{
  "attn_scale": 0.0884,
  "parallel_block": true,
  "init_std_down": 0.00495,
  "lr": 0.0014,
  "lr_head": 0.0053,
  "warmup_steps": 316,
  "doc_mask": true
}
MLP neurons of a small language model. Each row is named by its layer, matrix (down: output weights) and neuron, and shows model dimensions 0-127. Each number is 500 + 50 x the weight over its row's rms, rounded and kept within 0 to 999. Numbers have three digits each.
A block is one neuron, or neurons of one layer that tend to fire together. After each block is what it responds to, as a language model described it from the Wikipedia text at the highest values.

L9.down126:378426514484465557439551587536489465479458489455516444488554549492359538501529503517597477653525458551529458554457558506487563548492411486541510460454491479583551454445463597532535446482502457514544533493553512613497570556436462484518414527502523439527516530462556460494608546491500488425445429482503451535553464465442523447454562468560492503511628429552491490465568475532524463475518
L9.down362:512486472575493558507549578452505566545555624498482511545547574496502472581533460460425545474464458468410502485573497439542484504479483486533516560501506442498459544421465466484502549463542519536521538366407484438387514567506538472555465481404522523475434506512502540493481495502509510479464457463581404496499614463483544503446447467432468528456486545470575432434517469506491486441458
Responds to: Word-piece tokens inside column headers and field labels of wiki tables and infoboxes, such as Pts, FG%, Website, Competition, Registration.

L8.down221:479501499580586403459399514502477464433436464518468509528433535468494553537459499507505401418581609560505490453568461549513538519545556454525566502504396530594500529480584510473504437543523511458474457498468473497511490429552491611470386577417472499505549512462440430551497390441485485547486482516500477505535498502473452535478424564586479543543494515493464513510540610462514525486494
L8.down484:483456523434468491560565585552439477461517486426566488586466535546462465564508463475462594489552494608372566431442500451496499456450517452422607427513476387486483534509592493472490502467517465451555514584475408500549492538518474556427424453529440545479553411485604433534518556492472637489462503484456516472516466479488576453499452526517544574488531580441390526418541470538471443434497
L8.down978:550542458457579559461525418529517455576491482443490597479614486493579548468443470530425602455415474539522458474412434418471557508433530490451653463526459609557602492454454479566579505492543605334548465465550404552451511450453485500575551531516557563446516485493512477488523479614567563444530504445450436436454432517451463544469520548499447533581466522492470401524512574485439546510451
L8.down1102:442469480486455431498475528556386503431559560470534477461489580588465450525524493494497517517479513554587574544420529478578470469547539476533506505593480487499470565517548561503514441456609500504517498496457451472453460425456455528589487485574508421475564551528585593539506596543463543404554503477547547497453527486447549473595520574477482456521555524439477547529485480541403433476498
Responds to: Single capital-letter word-start tokens split off from the rest of a word, mostly M, T, H, B, as in M|edtronic, T|olkien, H|illsboro, M|alta.

L6.down366:560606520448507537495524539446596507559503489521437571498623512510485625450416488490419537567485555484509524578474494361465486544500511524399508525562428496510616526457560539511476552428487430435472485555500492489431406513554584544493370536431470504421426447458503488497560536594455458433489629455583580548507433536477505480463532429450457537604485499563602468513459466435504464494398
L6.down449:509543458532537561435573455538533522497493434501462475523579475524437408525531479557454507411465512484464500442436451568562530530510505505587589471534380447458502498567497497503486539502375499473537517479531597531588522528440540541516579463508554551448509510537507476531554474592480468412438472630450437618570527566598493521495546559463428510495528564531459423483494542533511533478492
L6.down600:569533530482506432518510560530476513521490436434468529447520549526591463534592574420567489593478562522366426466468476488457507478528513481527461490479497542518556465455483583531473518424516533488515506497535443440443476502486516538525468484474518501514532500490515454614522471468484566547541560462467407543485457483454472478530470545629522492437512513456576511541572426546480483537522
L6.down636:479475528473578484608409443491396555486531508509504534600513473544536439571506471453458491511439533516516468506558461488564562500545497497447484460525469509462542518424533486546541450575526517425548431411556514487472516488525623552509455513573494518557476541426567518498496433511481433453462505399444422528470511502529590419608543571513610557452561365501542393468556500546465491484452
L6.down773:609587504575486508461456513489480517550505482540514490561521571526446486559507531522459513564461543535475522400510441324475565473425420508515458444429527573519496578464457455481575527548431554452501513473505472598432512524566466567554465490498557581415499434483545527513501553528470498439471566488537519421520583540578611497476401461520478457404411447554471541405461490438466456578454
L6.down841:389539460469582525513499407528550437499520503509530527548464530512489444512541428567527487422574530507425560489536542569547526550439444508497536512544463463441573466497520495480444453475505519411572544582563487466401527458618456545462481468409505592557602578604501440560521477444542452379477486519461543512557422456545506392563499582429515457540538535564547391523569437512518444499542
L6.down986:511409462420543568543523496589504538445463529461468468468532388543527474466423462534494551573484478516430370535579456446498576427494526383605570470444468497457506552486465552520431519578486485519477552432355488517527471484569442568514474522471522517485559511539645442387495571506458463495539483468482532424453490419520534482463487494517579532439593546530506500549514490494412502466448
L6.down1398:494443486435518422443479453462507480438569475464472528543430619562544472510464467477491622538392468494450563456466390623529500437466461436513477572542483509474520535559471543517518502486495503508548425442515547524459520492438547446577538470548581470447548492438505550502514462560530487465560507547476504444479442538623497536498560454435462561456548512484483573427503490508573475539511
Responds to: Fires on the day number or following comma in "Month D, YYYY" dates (April 11, 1977; September 23, 1912), and on middle pieces of split words (w-or-d, f-und-amental, b-ar-rels).

L6.down424:503567381474507441534518512452541584566553592498539485521585497388507496487550523442539546513473546525495536471481491501567511503402438457526519573517512467478531488536446477456473409463484531538412409541491416523468514458516467530470560469526505533440565530547547405512505441478448516486538565555463459593386396549448578481585495441518610493594492442519503499618474478543466461410496
L6.down507:456465464431498447450572517541466450503511470459499521548465576570548607463576536509469529475530554509547404346610490436421480475531545463535565516379512461481451458547431526474524453504471602463433435542584507461483570472410565500592501596567496474466507493551529388542536436549503496502481512484450499481470468496544433512372459462469594393532363472440612572464538497516502468449538
L6.down955:430480462533506450375583473598472495491582564352507412521586411523492531490597564489570565487495490528407552477430464533534478386543454477543498584411512460473454366503459546545515531479440546523567594410487538493558501524522645536472467434441440496485548484513512457536453474485527517469602457552462428411437463565480581568413488538411479445465426498533509506492415529404480419441608
L6.down957:537501444374502571541418428515545561514556539489529551570555490553565470540506467549466468466539407497493438561428520490611445503515542459534577476436439498440460485410462482489530569561554484494527531519509405436472506383507460534559395545538452480401514535573500472491468477530389475410521641407354519555482488433499581531430579537450556581513477536425440566534489425416483557542504
L6.down967:555542589547473560492508463491521438461377555470502468542439439502379604452535550440460532570521449535624534465521490434508558410462530522456499535384432510464493430466552501464577593486556437515542519486472475481543420524476439571524485539493463525448530558465437541502453514521482470398480507537588518521497511472545489556528584405491534506447474512490462474486485511485518499454484
L6.down1098:539455436422412474435438539438464442429616463431427513469574455478494549513483453528437530510504475534451485465474482461507431479437505491536432569512483560481476488465477395476533500511547544403504557548487489584496471529505432488519521575456514487453504519561472451429425412456501521563513514408421525550548431404532603459528553516527509417428506532519468499591541554555551512461483
L6.down1188:464393497553511474498481553610430506562544629373443524403543532519532546516503570490422524500590577486466524532474617464464469513546523537519595542553606476429552462523467550501474482486482535605532521525455597556515382442518408511458476589479478466487448514515509518419504446460558467560454514417426485544570417472491533534517515456443459561471498587550558452487506402493485480531469
L6.down1477:474391550457523529501512530521601460539585351432428512492573515408486516477466531562587505496524538586520478525545419561471510522481530482420502505512543513534526462516470493504500473521526447446598515487405462473563493551555464553499511489433555573462439554494528502559462492465359567517486524566491435500506570484495563405529485497514515439606435501522471556545555428541454491562556
Responds to: Column separators (|, ;) and line breaks within or ending the header rows of sports and election tables, such as after Pct., Pts, Votes.

L6.down420:596391520509633444474588486498466500432500471516519517508556457463478450525504548541460425481503466495474525537410455451414521487595516564534423467482560484480495507502505625525544503557515496450438568473435494488542518391544532503583518508429436539442410518503417516449582530552503533404500466416562604471439465528522540472549584581491441498542515530562453486491536464600561459442420
L6.down550:557523528530559462484388436478492463449473427473532513512504462550584566459475486425552515567536522442429441505448446634517540446517496511588466481544593466553475594562469506481527557514454490478467468523577503446466579447535565512388514497465499490579432418466548487484461440516466463541497402487528462464467495441531434496663457511438589516452528509486547537461489457525581506448452
L6.down595:527487487399421478468420443480517438521495469523508520463494447537460477451438548450535506475471518580475517362406522546569499466459553473434438486526433554487502486545530514510501497461491508440409549398569515493513487408580521523510433532556430533559489470543427480455463487485508496478530444533523536481576473557496469564493481452486416489549452483526556473541578594460589546419506
L6.down611:496513515498424522449406383447516469514475523533538526619461455382584393498534556496478485435510509524452554493494486504497549477520512531495533526536479443502472455546449414422494441503515487395512519392469398437424505538527471484490470545420499492488475525446566546496516511473494484498520500453503388534490414462566479548534436500586507493491533491492462464513494544540507509540595
L6.down624:497594515499474493552560588467507506416456488437495450544487571561515518540448528497526463562546469596508496464587500449581468445505473502504560554488439523531576511479486516399441498497463500455535454472498520552434494573547484540493403483478546479461383544402489515520533415594522442455531551576442562488537539412421498439580576507438420502530419531575467500509570422492476493420443
L6.down928:431537528453481407462441551528413474441470561548499510552514410594551528425483436498580567546502496499542523559458430589458503557549545534491523495572481469505424590565328509573481560386470505605522420517498518532486448530436459474502454456535502507501531475431538440484442533535508493513527463487496553564412480479482537404509498507580513402499487596499640572435484494442479511526484
L6.down1120:444546508543533530419476510540469424503575509478496397497524473497482567395426423517460377522474519544554423470417502514485474504473598433508430434442510513436511436525503487487576474516499518395450590490520511505460569541498487407594508589593579447522444496442444491446527495577474508549509503531529550553476586471546497610523416482505551536433509472539549507479551541437552415518431
L6.down1333:505444522483583414473498510581512470517452473464478507546480531455417461483453476446514443509438439418520550535436550378526598531495472476441499566552427503560519510501442426522534498433477500468527501550539530537507437534492488392523436610545542580486510414376532478475493581448469540515522427495493454448613428353506522515500544493486472539536473547530518614398528506492479461496531
Responds to: Mainly "of" right after "one" (one of the top guards, one of Madonna's); more weakly, word pieces split after an initial "a" (a-gre-ement, a-udi-ence) and small descriptors like large.

L9.down577:523473438432578442576491409518576539492466494563536519443585531507541542527463586486629467461514500557506540488427578440421581480544467474489549452445537525535484496555468463490490482326546455518519479495525449482492431445573444486587464423501577468523686508455493528513605465530478448485512507437541450502481489497501494416444479532518475490497464554490377548466583415525473436560496
L9.down1160:473525492524521566555507479464483495574593498473464533504544427555486487467461474515550487403511467540482537446527521504480519529415546492474527448503558598456448474487570503483522510435536544547450505489563423541464395435467514456510499579582407465495579520469489474499481510542439407483540458453511552564424490507516459526511532538448519498479441474507352381523582483513508383498608
Responds to: Lone capital-letter first pieces of split words, mostly names in tables or lists, such as K in Kamal, P in Purasangre, D in Danylo.

L9.down357:511453442473534523410533444466525507525544469467525545525520497474526438586488513516565522456475476539386546459510500445496446444544558475486484438522458630546495477458520456507426476531453502478548544525509525469474579529542504451469461497457524454436548513466477572568532556532514497533536475416510472495472483552446492490525485501435529552526542562540586501492515547494508511516373
L9.down460:532466426479486524570538442473563488526512482464515610561530537493516478490499497531472525486513436498437511511504443427463485435517482477495482449529487584516483466449524495447449482560527507475562479540505536437498539460543483471479448529525496443451523497499532514560508509478520463571555479403519461495488425469467502491472521551478541434517627511487705516481497515486483548524289
Responds to: Pipe separators ending a cell in Wikipedia tables (after names, teams, results, often before blank or numeric cells); weaker on commas, the, of.

L9.down27:473508442509486513501466524479527468490454549553475495369447561567556509448477457472563457571469482506519454549486549504487542508477528499419410441607503427523396408483483456543537438405547571539465404542483517519515529523470508496480490495592486475477470493395477491480536580490515506519578542536494550472500523480577543405440500503496481454471397473540468491461595457496474522489561
L9.down809:480500436480493520553591446560524473452454567515582577502516517537657435467515482541513499453516493580475482473487514473503492432609455514537493454516520549586567411468524454543469524526483573540516484463506503512465470451497459474373546551519529535563475542470542486588503490515472599454480500494447477492436422438483433460426481549413444482485448537477450510534575448547552403511534
Responds to: Plus and minus signs opening numbers in wiki table cells (vote swing, goal difference, e.g. +2.4, −1), plus empty cells and mid-word pieces (re, en).

L6.down560:503521509514403542554587423470489410398476557581558518544517525517499583455518452465485531539488534445474482458470487444569460456515479507517526454460482472448488490520473550507470476520535545491482393462533551480447487528525509428522498477544565533592543453557480565477516400510572507453499482468489613452586539564578440600468506475429468482472465471364463469464541498537568511420482
L6.down758:485481505508534466489592536402502537452557459526457545558571558479476596476446526486549514472480504532507533509571492398366493568544612568505542527400508541525366442515497439467443508522437516500549525548433477490468442485498419571522437543474602499537512556492559510545500483578485443479426560493466460487490498403468518446441471464377438468566512527499487477548528607403415512480477
L6.down913:511413540482597509463433533509472477461483485483494438545546483590462476482460538563510445454524498469558476494532555548508526554509536470491506584492556546456554456494485507473463451555483601415486479524481459546464517530482562551412541512575514567516428445425496447535465441590485408563557447557462560570529500462498478514502533582492482462582531585413609420568523579524438458482521
L6.down982:481525515492532551503438461569458467476507557511488458489493491583537479464375465501492467503489465497535504509476491567491543562555573465431530471511486465605593511472397527524492524470441577548482473470522526490421499414434444502488554440560478552446497498541501527494456507502586546552537541572511484479467510462538448491453558480612560454502530565530627491432526539515386474459565
L6.down1105:488461479494467432502502453458465440582422440393435500531453526475595559505501496595522529471513445537557429505538562471517470558447477544461504568537522534442490561496481517529456512420466396498560459472564574495474522489458468501492496500591529470442476433491505520489587528561500578471466591494506499489517419356530504511586454538525525489560453495564542545549501576536436483544550
L6.down1110:502433547529610452512480408452419454429463427487514540522515458519428603495515527497429549455515456525482533475554512469374504476528466481567538592522430574483478564542460608501482463471559578434523441535519486428468568485549491509522543519481544377570558497458468588480514547502535454559503463479547485537504492509561481486518488502572402460463415528494465480448484504489461518389458
L6.down1224:505531424442473445485455549433481540522479491449524544594517508499536577546487484571489464542549545592474469506571469423468433545480446406504440502505487507480359491578525482529490495501446485292580438480477451533509432461509500459464446509484493476533521569528452489450539527556452452564527572468534641520497445536468554464579457530532592502491499410474566486466563444569494406503425
L6.down1408:434501501459575501582472480484558541475484528469534464540504414440474532470362494528399553432485467554528440463506528464500429595529555501476432428465491424553490556490463563499454473418661508503536521552474447592410559496483552463563516526481518536510522535530482505503561430512534366511501497502511523557491514468447462562536471542545572506453527604509512454507521480500467464574442
Responds to: First piece of a word split into subwords, usually p, P, t, T, tr or te, as in tr(umpet), P(olish), te(lephone).

L6.down9:403574513539473560433486547500473578501470580482516396542537454558472495492410515528464441462455557417481534451602497539402519511454545438440470586445496465501554518482500493588493481360457507511490520492514618507527533549390496433445531513520550410472452473458589528358454521459489448483515528481558497511468538394537522461403479541562544515552459502447592570407501511528473471577449
L6.down411:562395466459521431531494448418487599459477624465561626604561423595549588370493437448448481522550514512462499449475495524582577508480486486460469529472449466463502506503520529533492522525443604448453526487438467498442506498450374434478442585432530493469535494530495599551468395510486514568455513485466510520548512464518568455507489651495504536442593587536439511452473476476547586515494
L6.down543:483503442535489577471530537470500510506526472510553594554578504509440492503569454550510537556637530449498515528503550552502639541527454439491601519434490506506517425445473464503482488427454508540538513480429497453577396551476500531434458416523459471527501471490563483505474626502516489527577529560526472503576440568433542451542463572451524484477494559420383537530426542562513429467503
L6.down644:551439540502444483570570473530522472479467463498484521560485545430540486542489586515561515447463464579558504483571494480535482486525490566476505573429403492388526482457479474488520497457467551390507532593535619511476488477585532452460664513476489541502507536457506475458431514420551502595543480480455508574567446429550448510483457522479402532456407392556486468461473562522456438356482
L6.down768:503450462536589442527502489492464528445505425487487463419510374451444484536468525551576518513549554571614553471527534446448472518495596458457525512504482516422471509437485492520504537532496502506441514477475555475461513423590569471617536516512519505545454462490524454513400590505539561519588450521461456468452551470532533440558507486459477533384536565471579452557557552611458506491389
L6.down950:483472472588581484445558439473428564571499427400494449403526477449392589564514519443450487483505495502533452442466586463468421490507555510556478566404474457528525518490499420549510500503401463456573504528525527516531504519513582476443478477560537517578458419583596570494466479440486570474476453506461392494581557500484464464509512459410504523505560533490651471506516471592510460465455
L6.down1194:549446485571560501447483484516514464525512440544491477498523488495509486557488432554393507510486453486510578535613555514494518481449510493471415415559498507479452457525507587501536402526468470388497597425441549427478532491518550550526576577529566501481425526504500486583436551414518544499469471532484535517505524524501497446440462470467476574568520518571572647516492574515446512561543
L6.down1522:432528440485491408568547490434433454509478569458520467542560498482577482538570527530475382537497416530469414489588489615536448444506674507577610555461479481515442544549593417473549459555417428487538472453492477438449510509604604419471443548502464517462465504569480459465513480425497544485472488499500426421514524439667409540500574513537563556472468488487535605495594508514529489548483
Responds to: Empty cell pipes in election and statistics tables right after row labels like Conservative hold, Turnout, Total votes, plus scattered word endings like -ive and label colons.

L6.down303:522475387610560544530568468589460512500485500472528485509486569463594463491479483443450525540521420475478515452453540370430503567508517479434558542444513452501456539474529479503587532379476481578393515594533493539419496547394521475504379469510406445510426518423481441530575486474527500522568526432499539443473428478576518486493555501418460434581463606480470540458438374425576457467473
L6.down549:542459442490536472466446445524497462510511471498448550489477565551605525546507545390454501530535522627571525489541540483575489498531493492521415481555501484425584440420478429480514480547500556450473455460515556485427495422447610456541473499514465514537444452573525540479530563467473461561521511379554543463523422529470464504542507482499512456490544568522430522522509476463522515488561
L6.down651:524561525475521547466521575487504549470486357463461477527548565508560561539499600424529497540558493421498463527470441579490525513433482542563508628425410546443454467478488503537512465497446480451500508508498564450572490458494590495440519527541488478525438442510487468471462413465485559518503451514543471516465438536492462557519550375444454530401531557566543503486510470563595507564462
L6.down746:448425489504399478476550539499418437440653568456447527494620442431496590530505487553468434523490470500522431480536542497545558473541477494512505513537495559509489569521436486483552476601497569492455584487562557469476506478472479494487536567593518528427523504625464412509538495476500523501483435462655527602516516446531494452413449509468508477593497452576536509538554482460501498544490
L6.down905:429476478598490505486494528542480515540471545465447520494521517505515579461428488431495458443553481528534517478588596520514456508462566552460446530445585479535507442515504524474459506512584528500538556485512538495438560498546524488534557449527499499463494554566436461481395445439517485459525422434471508469437466527510509505538431535399429521556519321446516529550505524540471531489536
L6.down943:484552599525525441597478570546474588381434503416566429572568556444526485565410488502465511620501493466422451501570534566433453485588556493457529400585487480542508580476534462455409477509450524350472544522451483537643506521452443340442507508525531491479534478450556572430546536478472512488568607513541443544472428452463482603476489534454515542466564543595456430449582433439492547549495
L6.down1339:440400532540482579425510562433550562488505505507534537513513495532468562518537515480469532549530538483444490519402597498554541433455492552505465589512474561457496527551476416530444555555470478448487523545458477506520533517561548478574523424475475478467533471486425478519508516525471512545481593510427480594500452478505578573538579511444488431469469371472410484520510470486516592539481
L6.down1343:560422438538509481455473449572507520533549489455524458507596601436495523643539558503524609523468471543485517492529587456438475487478533547559492467609430484517478500581546506499471457548421528423427463486533463498447473484511548565460494486539473594546567571483487456486520505450547526483507380561579497467466548490559528491441497466465414453478601569559486461490579464592545560475430
Responds to: Column separators and cell starts inside the header row of markdown tables, as in | Team | W | L |, | Year | Title |, | Party | Candidate |.

L9.down457:525577502499525480599507514422528488466554535449446578518543641538528519447422524429457548487440497511479531508395507527549601505545471487529495525388458534487511470505508449445521469370457569499564464578512468497441437543550581469544493504388553519523466479447465555450569543477554612455532528348559464517403548526518508501553476475488422491495567570552667451401487531497565451459418
L9.down709:486469508562448483503384540437467458529569469507379481607397493549504457482588552513573557451550551511533577436428473472446580476544477511506398497405487517570497519498472487469507502497484502469491401449484458539502548514560463547402484539484540551568550520506561530616483491447527517508443463443423403593575438509461495462537492454502507441528457458421634467496432459502500511476474
Responds to: The token " a" after verbs like was, is, became, either as the article (was a village) or as a split word's first piece (a|ppointed, a|way).

L8.down19:530512483473428537462450485477462510469512649522548463530457536576503470537437637526485539524444606478495457510436495629494518462576487556494505540447513493470581461450445536486429481403518471495427409410543472418429519465476468473547515570486565486505481608532545473465578526498525520470434430626585523580509423521449501531446540482541632427573535472441570467531488494434548461574449
L8.down312:598517525511398499480470456569543474481491611549552522490521450486496439414412553478546473520474430522489469457507532628459588482463495534534469362484558471532492545452507421545417416482488502491544468483518414458472457444530528581499451600493461489479403551571452478558506526553496472445616519594486487554516449575519512446499573448540519517526594463652515524505502499506451481420470
L8.down720:510459476498552494512540470399463531501462490519526464545443455492499500563381541469533492498485522563597452460622500557457511488468601498455566465469556505525558557416494448464357539467534430505566454492530611389595462394487544590538497538479480475559491518613459508505525494489461484505451472507524482553484530473448462430533433560520512509419475504521485546525569532538492540539605
L8.down1244:430455539476508487450571551454541469496515578469538515510513488540513484522469505467625474541469518422468404474531511457503502643507449477447421507491511517489572576470432480530432539567444567630537493482471563385420452451464524475482513405466562551504586531591527511532486506531409447507491365495443541442494572550516504435457525550536454455469511586524493558475555484548486496471547
Responds to: The number right after a month name in dates, such as the day in "June 26" or the year-start "19" in "2 August 1943".

L8.down21:489506475493536491539438509387551502572416457578393503464533565436518431574489463459449515460548486559493522500508550386428584420401476504547469454430378513509463533434595469500507444517503430445562446465485504533404504496563529394570562513518510457463535477499484487577442558385510511579498540412572428523435451467515491493546599456475577540466495562596573511481476468533522481536582
L8.down32:444451469523521497442584542575556427481448482465502529556507523440479430499474472461557529534588549390463548530545516470487512493516464528458400532454483451545533566428535471539430505419585482434437533554454527456513561547504485504575502525564476572507451562571478492541647437499446564489504470535482555481604487487425535519562449431549368523451487489478541460505417483545517411468432
L8.down95:536580532549471466534525489480402478518476498433582586420535529534584403564468429482541511604448565467498535506580519462423495460535563506564419375436502440554543458414485532511483494513419480461471547502595466532464428508523512552523484499408426496531535511501420536565538486457540588519392566587456464492478437546508551492547497537449370579496461482520502517506490537437500426532429
L8.down187:468587500622326474420533479506436445453448528442625552504426502489489492505521471526542537492482526506497423491512489536469503493467520481437450462514459451524534533483469628570532488500452482543519617482426508464480579497512484387461537564561477468508628513485495461405532475474504493431509506601424413627490563545506500502475515525483456475395460404496440482432582506469447559481508
Responds to: Opening pipe of a wiki table's header row after a heading (| Pos | Team, | Player | G); weaker on mid-word fragments like al, ul, equ.

L6.down142:459454508489563507517490426453562526517559511531467517496425554481497449558582464524402536560419503536465459487498517501539474474510529528486448567425451567429455543472556495422469507479576571497542526537520575499525538491513474435466489510511412433428568455406565542495553441493515447537568564459441425508506555430518446487539462434504449472452569462451528548473485442469486557432528
L6.down512:451502467495515461507569516534544509558533537454500479445483490531520353553482516483531441498462491454585417482509581418469482493536481436541483502471499480513579638392605471559470514525522522384465631525501513479484485464519543538502466454445491429429522525483482487405461505596485495530535516467494575476497587538470575509586482498491599510482487539494466532609603537426635624505492
L6.down554:487490496526494486577539538510500556520469556472573470495502517579457500586484372511543519544478460524515520471448479536506471497439491507522486522534404461419541571415441508508555507502411486464585567480364576438499550532488473489543532588425572567499475454475555519467528402511530439549432569513477543484475551582475496441522529485535437455454548500497537463460513381471389481433522
L6.down567:558544507478553510419563554455492516446411501416429460459455408584508472545494477533552542482475464593473483437418579480494369442503584553403483503446370603504558552569503515556494459530522548417556470490547487514513522521417591491440432515449524598431508491539471473474536503478567397497458445367487548490506502509591471484528580548500487535509545457513570521390506452481490591459452
L6.down1000:507545467485555550457487442524569467509493403460501471445514498470513537572475505457445516441429494521425524580489535557538559479488530521526512447538446448540533440471539455589532530479485460488503572406521415494468510446475488508517370506504524608490425438575436623576498478498474487588508528511531535539521503504474518662504456488533505512535630568547457451440461468471531509529608
L6.down1322:465549422507510583591560463434442535533491509482640565626523492478562512526510559527482496434527491459484474461415558337479517460493487471471587561479384468532522570544504432471455482501461523447578510526458521391487424491493360479564548547514555479505595525533485486623483536494468486445495491458462449540502502544518496456538550519465483490519401541450523516450563554556498556536506
L6.down1331:462504634481473484503408516435589487459424513546512592495473470497474528590473557589390537458503394492524509456522540488455463479583479434545418544469540458525499495565442555519614438501496497482421483613511575494552528535509529421496525499552523395550499398598527482569367436466456487565527517522523470534462526414570460548522572419503496478525468482476529454505529568482512446482491
L6.down1417:544477529548497471477472442471437502510535496520526501419586396494409420544509510461540502521425527536440422498383507482387589457404493558543482559479496454506586545462461479516507510440519469426508538512477427412420564562460473497523516533468580395554481435490434517506517468496487629580512477474560447472493573518475499506590473458560510561506477431487521441490439544446483519530483
Responds to: The pipe or value right after the first cell of a Wikipedia table row, e.g. "| Candidate |", "| Party |", "| Albion Rovers |".

L8.down327:546482484549498525513526501496480491525483501409571588535507572528509473550522510529534541471618510443420445486432490460518610436487505537562478436431497511503477470495463493488488516409508509508564509499453412625471533461501464482510578493529441514521477492565573448510556473499418508468434491420512506419503468508388619557455526422430577412476437416451515428626454458487520533509558
L8.down691:566446508498530435543478572498544533472476541441479590442560542566473461495521550527532507503480503422526539499584453538512470483492504508484423510585400441528488529520512515603481435532507436454484538457498592478520504609454437435439466524526462524454372563472450570441539603470588530505538475539419475549479474503422570448433482593495539377427439495492539413462510440484520467519444
L8.down1073:472472448524483490506564467429514544572529576486513636517587489578462403480467461444522530509671524518486430523344544506548536417520455517523483545502554506487430515464517479554483499474485491491565468468434423534455426496550398556404496538440459536545476552576648522486520547481420512476445558527472428419537461560412539428406526539503544422427466402504476448543496476536556540521554
L8.down1375:587594410535542500486590473437537465565466485483593598570570544511484435507518459538441488443615588446431530501448491459396612514481505498474450467464465478574463521462500493531532490506535405406571498466505525546517476546539467514539502401445543558451477473511582512492473384453475550547515465493556480472531542502482626487421401549534492458517411506546536397446480494479560536547578
Responds to: Tokens inside the header row of wiki tables, right after a pipe or semicolon, such as the % column after Votes, club, Team, L, League, Film.

L9.down77:467478538463436447466543558473488476571455471588478543560464483525511512427539478505481527504525506438437494533555422507523479443422469542538516495527492468476482555432458528554537612486493474477628460504453540596489492473572665530581540503485538527519620500481554472483505444508463475524495466528548454484430422445487469502507374511527464506563514453554455464516538513499451489564532
L9.down349:510471500554566457531468521498486480481470455551513442453571464495498504487447446442487493464494483501575511525550494543584480535507584508457501460502545417456561476439526553445416498460536655508500518475463469508508540429465417624481539595531526530658474528470484534492372596538476438508595502536462509585537411486441462437535535495455480490601436599547426474424527482458456500496599
Responds to: Tokens inside wiki table header rows, especially abbreviation periods and pipes (No., Pct., Agg., Pos.); also weaker mid-word pieces in prose (lo in loss, ed in seeds).

L8.down317:507502532494495522458457499482427524479481556420445591546511524432511510557560526447562515492502511549472450489531520496471542518498430382598498504473563607543556505470473387477493511549463541458519476600496555373471432538421529403475510469394435462487503473579532528601408428460405489493490453518496531466359484482477472483499420469525495448546497549494630565526573507550463495622513
L8.down797:594553482492545519525443374534504447503410497552463559581561585519561487457540626479471415487447506508542443460502448456424485558507426471499478608579478596503462468516537552529434396565568460442582588476445457522402475530537529473522540434352456481560479521531513473527523545419516595415479560502509532546485523488510490507601473527546481516555463582531506477520464465484506524470419
L8.down945:552532432532405450542545473529453487502544557629451533445450525484514461522479533497536450478493603534514456496503505532504484502486432512467467452430386485473543424560566468450592476507509500491464426438510571439407527571601492441443472500502483480425569556549504526551521455472537464453539479523403351495421492571637539492509522538501475560514527554518461417526487498497418574480454
L8.down1142:433584466546391526554554463560519430553477536473435509479476506552392488459467438473574506501488529414444467548555558428578564543494583514503539409555538559492433435494489490626482496565419479426473452453459495419506495478432508497563577486510493438436419505414531456472546548649583552445507428472555561454560371586479442581472513506533505565478542461433398506533533424515495486516486
Responds to: Digit pieces inside multi-digit numbers, mostly right after a thousands comma in vote, population or attendance tables (2,076, 1,655, 11,495), plus occasional word-internal fragments (mass-ac-res, ho-we-ver).